{"num_key_value_heads": 1, "intermediate_size": 832, "norm_eps": 1e-05, "bias": "qkv", "init_std_down": 0.0037, "schedule": "wsd", "decay_shape": "linear", "train_tokens": 702700000, "max_steps": 10723}
MLP neurons of a small language model. Each row is named by its layer, matrix (gate and up: input weights; down: output weights) and neuron, and shows model dimensions 144-239. Each number is 128 + 32 x the weight over its row's rms, rounded and kept within 0 to 255. A neuron's up and down rows have the sign that makes its largest values positive.
After each neuron's rows, "fires on" lists the tokens most often at its 100 highest values on Wikipedia text that the model never trained on. A number after a token or word is its count.

L4.gate336 [ 96 153 126 120 131  98 132 140 162 196 160 186 127 103  75 107 105 130 157 122 162 115 109 146 118 160 127  73 132 108 118 141 136 118  89 102 117 119 104 105 131 163 187 117 162 128 108 150  98 122 160 136 137 178 107 151  91 144 125 108 152  75  33 125  94 136 130 167  86 173 142 195 159 109 125  55 181 124 138 138 156  87 144  99 137 148 120 148  87  66 140 207  96 138 103 150]
L4.up336 [107  79 107 125 155 107 125 142 154 118 100  80 144 149 171 152  90  81 142 161 118  46 135 129  48 129 135  97 101 176 148 126 129  83 113 132 136  83 201 121 120 154 167 147  80 120 106 139 117  87 105 172  95 141  94  66 144 113 164  91 127 106  97 142 152 147 140 102 105 133 126 176  77 119 114  98 175 124 131 131 101 141 164 167 147 177 124 200 109  77 183 105 107 105 159 148]
L4.down336 [128  59  90  77 140  87 140 144 130  98 120 184 133 132 111 107 131 144 119 131  54 178  89 119 103 127 120 143 127 116  88  73 113 112  83 111 156 129 122 169 103  97  90 131  74  89 216 168 140 131  52 125  85 125 142  63 140 205 118  97 165 119 173  57 115  81  51  94 105 117  98 165 134 145 158  96 145 111  88 138  83 151  62 131 174 148 162 149 151 163 143  86 179 125 159 105]
fires on: "u" 29, " Mo" 17, " Go" 11, "o" 8, " Bo" 6, "ua" 4

L3.gate702 [114 206  55 126 145 135 136 137 126 198 125 152  99 134 123 105  79 104 139 116 146 152 120 126 106  81 156 148 103 150  90 105 145 101 112 141 203 120 147 154 146  77  73 141 121 107 118 171 112 134 135 155 111 121 100 180 187  88  64 127 152 136 198 126  69 137  99 122 133 125 166 160 127 126 143  87 158  95 129 181 142 176 100 144  89 123 100 108 161  83 160 211 156 165  95 131]
L3.up702 [116 184 115 146 109 134 127 103 142 134 139 133 127  88 113  69 141 147 150 138 163 121 104  99 144 131 143  74  67 140 148 104 135 197 105 192 146 136 107  82 130 122 140 128  91 129 101 150  55  89 131  82 205 146 138 129 171 195 107 145 130  94 116 178 161 118 165 186  94 103 164  86 121 144 147 147 113 174 103 137 130 126 169 102 103 153  79 124 126 102  98  77  21 129 106  89]
L3.down702 [108 146 105 161  96 126 140 106 106 113 144 132 101  99 148  94 158 179 126 181  85 167 111  22 152  56  95 115 122 112 159 148 150 166 120  67  87 123 139 150 114 138  87 147  85 115  95 131 120 151  95 107 144 108 138 100 209 202 147 138 192 108  97 146 137 120 172  85 125 145 131 107 109 129 134 164 162 175 154 104 143 117 133 149 130  62 138 158 103 120 106  96  96 134 143 113]
fires on: "p" 74, "b" 9, "d" 4, "st" 4

L4.gate194 [178 161 180  89  85 128  95 123  98  99 159 152 187 110 123 109  86 111 147 150 168 102  80 116 111  79 144 118 122 142 143  44  79 158  84  96 160 120 123 159  98 104 141 123  66 127  99 102 106  65 164 119  96 122 124 102 166  99 123 120 116 181 127 172 111 137 115 117 192 108 116  89 138 129 131 224 181 191 146  99 134 138 152 136 143 145 119 120 106 154 171 108 153 127 177 124]
L4.up194 [110 138 113 119 162  99 122 123 116 150 215  77 160 131 134 104 135  61 172 198 136 206  87 155 131 114 102 184 159  96 110 182 121 117  89 168 217 120 150 164 124 110 199 132 169 176 134  43 107  72 141 171 100 110 123 100 134 101  94 175 149 121 160 212 157 116 128 157 118 171 144  72 146 132 122 129 116 151 103 132 123 151 117 110 152 151 128  84 116 154 148 133 130 116 147 107]
L4.down194 [130 166 132 120 152  98 154 148 157 127 153  87 121 120 125 134  88 117 160  95 154 196 109  98 120 157 107 149 145  58 102 154 110 104 125 145 165 138 181  60 122 106 135 170 111 116 255 134 179 114 135 151 107  86 146 130 153 125  60 164 129 148  75  71 142 106 136 211 108 141 110 136 149 178 201 157  82 135 159  77 126 131 100 128 110 159 149 118 154 147 144 127 161 111 135 150]
fires on: "+" 23, "ul" 13, "it" 10, "if" 6, " mi" 5, " Ol" 5

L6.gate100 [157 157 107 146 131 133 155  64 169  84 212  84 155 102  90 120 135  97 104 132 130 125 105  96  53 134 144  66 187  48 144 127  67 181 128  95 158 105 115 145 132 179 133  88 189 117 120 167 128  84 128 164 108 141 183 160 125  65 121 101 144  76 172  82 121  50  71 138 110 187 107 117 146 146 144  88 199 158 121 142  66  47 115  97 159 137 131 176 178 131 156  82 161 132 138 121]
L6.up100 [120 135 157 122  71 131 120 167 156  95 159 145 134 140 119 162 123 113  66 155  60 176 157 133 104  97 140 135  85  61 100 188 145 107 116 141 136 119 109 141 106 105 113  72 126 103 136 162 129 119 106 145  96 137 151 160 128 114 145 101 145 133 122 102 143 144 173 156  87  97  90 148 137 146 133 119 173 134 153 108 109 154 197 103 156 156 138 184 147 141 132 133 167  97 111 136]
L6.down100 [139  56 169  74  95 167  53 138 176 151  65 167 155 119  93 101 148 167 109 134  88 122 133 176 131 109 118 111 144 157  64 156 200 123 132  71 205 134 136 155 115  99 147 138 115 140 232 151 133 122  86 209 144 114 203 155 106 155 107 109 139  87 164  87  96 120  88 105  72 112 144 162 110  78 133  76 138 118 149 119 102 141 127 116 148 150 134 178 135 161 183 161 141 168 191 141]
fires on: "o" 20, "u" 16, "ri" 9, " Mo" 9, " No" 8, " So" 5

L8.gate199 [123 154 137 120  59 129 141  67 133 116 111 108 164 130 116 136 135 114 183 154 135  76 138 102 139 163 142 143 128 166 116 144  88 140  70 150 124 100 121 120 113 167 108 117  97 151 106  97 127 144 169 138 106 168 123 203 131 162 201 164 107 145 131 139 148  65  93  58 129 211 191  92 235 152 138  79 158  97 122 195 164 139  94 149  84 109 157 166  82 118 104 131 148  92 146 110]
L8.up199 [141 114 166  99 124 140 170 162 111 111 156 119  93 132 150 131  68 147  98  97  76 148 121 103 133  79  81  52 121 127 123 163 106  72 132  93 121  92 141 116 140 176 106  99  89 124 137 132 127  82 152 130 158 144 106 138 153  94 152  93 149 104 191 125  84 157 160 174 133  76  52 127 150 165 145 136 169  97 124 140 133 186 108 122 124 140  97 103 153 116  81  97  29  79 142  97]
L8.down199 [145 126  91 130 159  83 203 116 141  95 104 110 110  83 176 103 114  88 146 104  91 141 128 123 121  87 113  65 135 181  82  69  68 145 154  95 164 125  99  95 106 124 173 130 113 107 186 157 139 199  85 117 165 117 112 134 115 103 154 116 119 112  91 169 117 102 149 111 141 139 166 133  59 151 158 128 108 166 118 173 153 137 111  93 134 121  64  85 104 131 147 127 127 102 155 125]
fires on: " of" 22, " y" 21, " Y" 12, " aff" 6, "ous" 4

L4.gate612 [174 141 130 180  80 113 122 112 169 129 103 148 113 107 142 143 126 102 140 127 153 158 138 176 125  82 128 127 129 123 162  84 185  88 107 114 182  65 148 148  96 112  93 158 124 153  70 144 115 111  93 148 114 156 120 122 166  83 122 148 144  89 179 144 137 110 124  75  95 143 141 112 133 147 120 146 105 128 120 129 117 155 134 128 162 113 139  93 135  56 103 111 146  74 179  80]
L4.up612 [131  93 109 113  90 123 152  95 145  88 151 134 105 111  94 155 134  92 151 129 158 145 152  93 181  65 162 186 116 132  78 107 159  61 119  80 200 139  84 129 107  85 120 134 125 139 144  95 138 107  79 177 112  96  81 129 149 203 188  91 102 152 118 106 121 108 165 105 148 137 138 106  88 116 195 125 123 183  83 133 118 112 144 204 161 111  99  98  91 106 130  82  87 164 185 103]
L4.down612 [215  72 172 116  75 171 133 163 142 113 150 139 114 139 133  64 135 150 123 183 206 140 151  59 135  96 126 153  65 139 106 175  83 134 136 130  74  97 119 147 121 159 134  52  87  88 211 100 166 151  76 112 200  87 154 131 167 156 127 120 135 111 119 130 143 109 142 144 122 162 145  71 127 106 148  84 178 179 153 123 129  58 127 113 152 123 143 116 132 150 138 122 124 186 139 117]
fires on: "at" 24, " by" 15, "b" 10, "it" 5, "ac" 4, "us" 4

L3.gate176 [160 143 106  94 153 121  87  60 105 172 164 114  67 158 143 164  50 108 208 167 131 151 200 164 172 114 115 127  84 116  67 145 188 142 120 143 133 165 107 143 129 162 145 114 155  79  68 112 190 101 126  95 134 115 107 126  90  70 163 143 132 143 117 124 140 115 152  89  88 129 102 155 148 114 141 138 160 197 104 148 123 122 127  89 172 147 111 162 103 153 139 134 123  75 167 160]
L3.up176 [155  88 110 149 120 173 152 149  52 154 158 136  27 113 181 102 131 139 226 187  88 141 128 156  71 166 159  70  60  98  98 153 154 109  96 132 138 122  99  94 139 204  92  92 113  61  95 108 134 143 138  79  92 108 125 124 122 127 132 128  88 173 100  67 110 118 140 133 135  48 127 157 133  99 118  92 123 109 128 101 148 111 123 103 140 134 105  88 170 140 131 106  86 184  46  75]
L3.down176 [116 171 161 173  95 136  76 131 114 155 133 114  85  73 147 158 125 137 117 117 143 172  86 179 179 119 162 133 157 122 171 163  87 161 155 132 196 185 136 135  96 136 117 156  85 137 196 155 136 133  91 144 132 168 101 134  93 137 145 172 114 131  90 197 211  77 128  71  71 121 142 131 100  73 122 127  85 146 149 138 124  99 145 142 169 138 147 140  87 172 157 159 106  98 204 115]
fires on: "son" 20, "ton" 17, "man" 9, "field" 8, "ins" 7, "erson" 6

L6.gate512 [161 232 137 124 109 144 128 117 116 166 172 185  79 156  66 107  61  86  57 153  98 166  97 108 109 101  78 148 124 136 100  49 157 144  85  90 108 167 166 148  85 183 150 100  94 102  95 110 121 143 109 149 141 106  77 117 111 117 161  78 120  85 172 143  94 169 157 107 120 147 134  93 132 173 150  84 145 117 134 128 106 141  66 150 148 130 114 141  93 148 144 122  85 144 140 139]
L6.up512 [ 71 158 103 145 132 109 142 166 105 135 178 147 127 112  85 185 171 121 121  92 139 108 108  56 123 158 120  90 131 153  66 131 179 121 169 159 164 105 149  89 150 135 157 111 144  98 158 174 104 180  65 119 115 140 174 106 138  52 153 154 155 116 160 151  78 129 126 163 121 157 159 114 145 134 106 153 103 156 167 156 107  84 123 126 108 140  74 145 115 205 107 111 158 151 107 166]
L6.down512 [136 201 112 129 121 192  93 202 129  71 183 158  86 116 107  98 164 140 139 131 141 120 116  92 132 148 105  58 157 129 114 129 140 184  97 152 119 127 169 126 113 143 146  84 162 160 102 146 138 145  76 106 197 175 128  93 153  96 136 101 162 149 167 101 139  88  55 187 150 159 177 139 102 107 142  96 124 125 127 126 128 118 162 151 124 153 128 125 109  72 214 103 102  99 140 115]
fires on: "if" 20, "in" 13, " cour" 9, " fac" 9, "-" 6, "oun" 6

L3.gate535 [ 98 142  66  54 116 147 112  97 148 110 147 165 134 171 175 129 159  90 120 122 155  77 151 138 164 130 111 140 134  64  97  89 205 166  96  92  83 120 136 127 157 175 159 159 140 125  93 148 167 109 145 129  62 105 135 155 158  94 101 155 124 138 143 143 112 149 140 105 225 151 147 152 154  88 103 159 164  95 105 169 107 212 131 113 144  95 133 130 167 154 174 160 111  97 130 117]
L3.up535 [113 160 128 137 164 131 142 133 119 150 109 107 153 114 102 187  96  63 171  85 149 137 105 116 136 197 115 172 148 128 165 119 167 159 160 146 132 132 114  89  72 216  86 162 135 196 163 138 159 144 127  73 141 161 138 104 139 105 138 147 139  86 167 143  85 131 132 166 117 103 125  90 129 135 138 180 147 107  95 109  86  73 117  94  88 123 158 123 167 165 113 140 123  90 129 217]
L3.down535 [174 106 134 178 140 132 102  97 114 131 220 176 171  93 110 103 128 157 112 129 137  64 138  95 171 103 119 195 163  96 146  74 135 102 128  95 108 131 120  93 128 158 109 115 124 155 115 139 116 132 115 106 135 175 126 138 168  83 148 161 123 136 124 132 146 126  86 178 171 147 100 113 110 117  92  97  76 173 117 162  59 148 204  74 122 157 212 125 146 133 131 135 157 126  32 147]
fires on: "if" 35, "up" 13, "f" 9

L4.gate52 [158 122  94 167 159 135 114 112 150 129 151 167 174 126  63  99 134 106  62 109 150 141 140 177 162 131 167 139 100  36 130 126 174 173 129 112 134  86  88  91 163 104 156 121  75 182  62 163  51 125 124  50 123 135 121 140 127 105 119  98 116  90 130 179 166 149 136 160 173 142 177 121  88 188 141 114 124 165 166 188 144 149 139 120  96 172 152 111 159 145 150 111 110 129 123 146]
L4.up52 [ 94 146 135 115 133  67 134 117  71 107 135 143 107 102  89 159 188 144 127 122  32 110 146 101 144 159 111 112 131 112 115 135 132  94  94 144 145 125  93 136  95 162 124 157  96 113 143 100 140 174 146 183  82 176 137 139  98 159 151 184 121 140 115 168 138 145 153 130 152 107 120 150 161 100 137 152 120 190 162 143 141 138 127 147 123 117 132 174 163 151 128 166 193 111 128 154]
L4.down52 [168 140 146 169 127 103  88 115  81 137 149 140 139 175 106 128 184 227 135 195 113 137 168  73  94 100  91 175 216  57 132  79 186  66 222 150 208 134 153 150 120 143 156 152 154 104 176 138 173 109 105 129 102 134 121 100 129 154 128 152 129 141 158 143  95 167 134 138 146 116 134 151 147 117  96 157 136 163 113 103 119  87 156 162  77 167 136 161  95  71 136 149 119 179 127 103]
fires on: "ult" 25, "er" 12, "abor" 9, "ific" 8, "umb" 7, "up" 6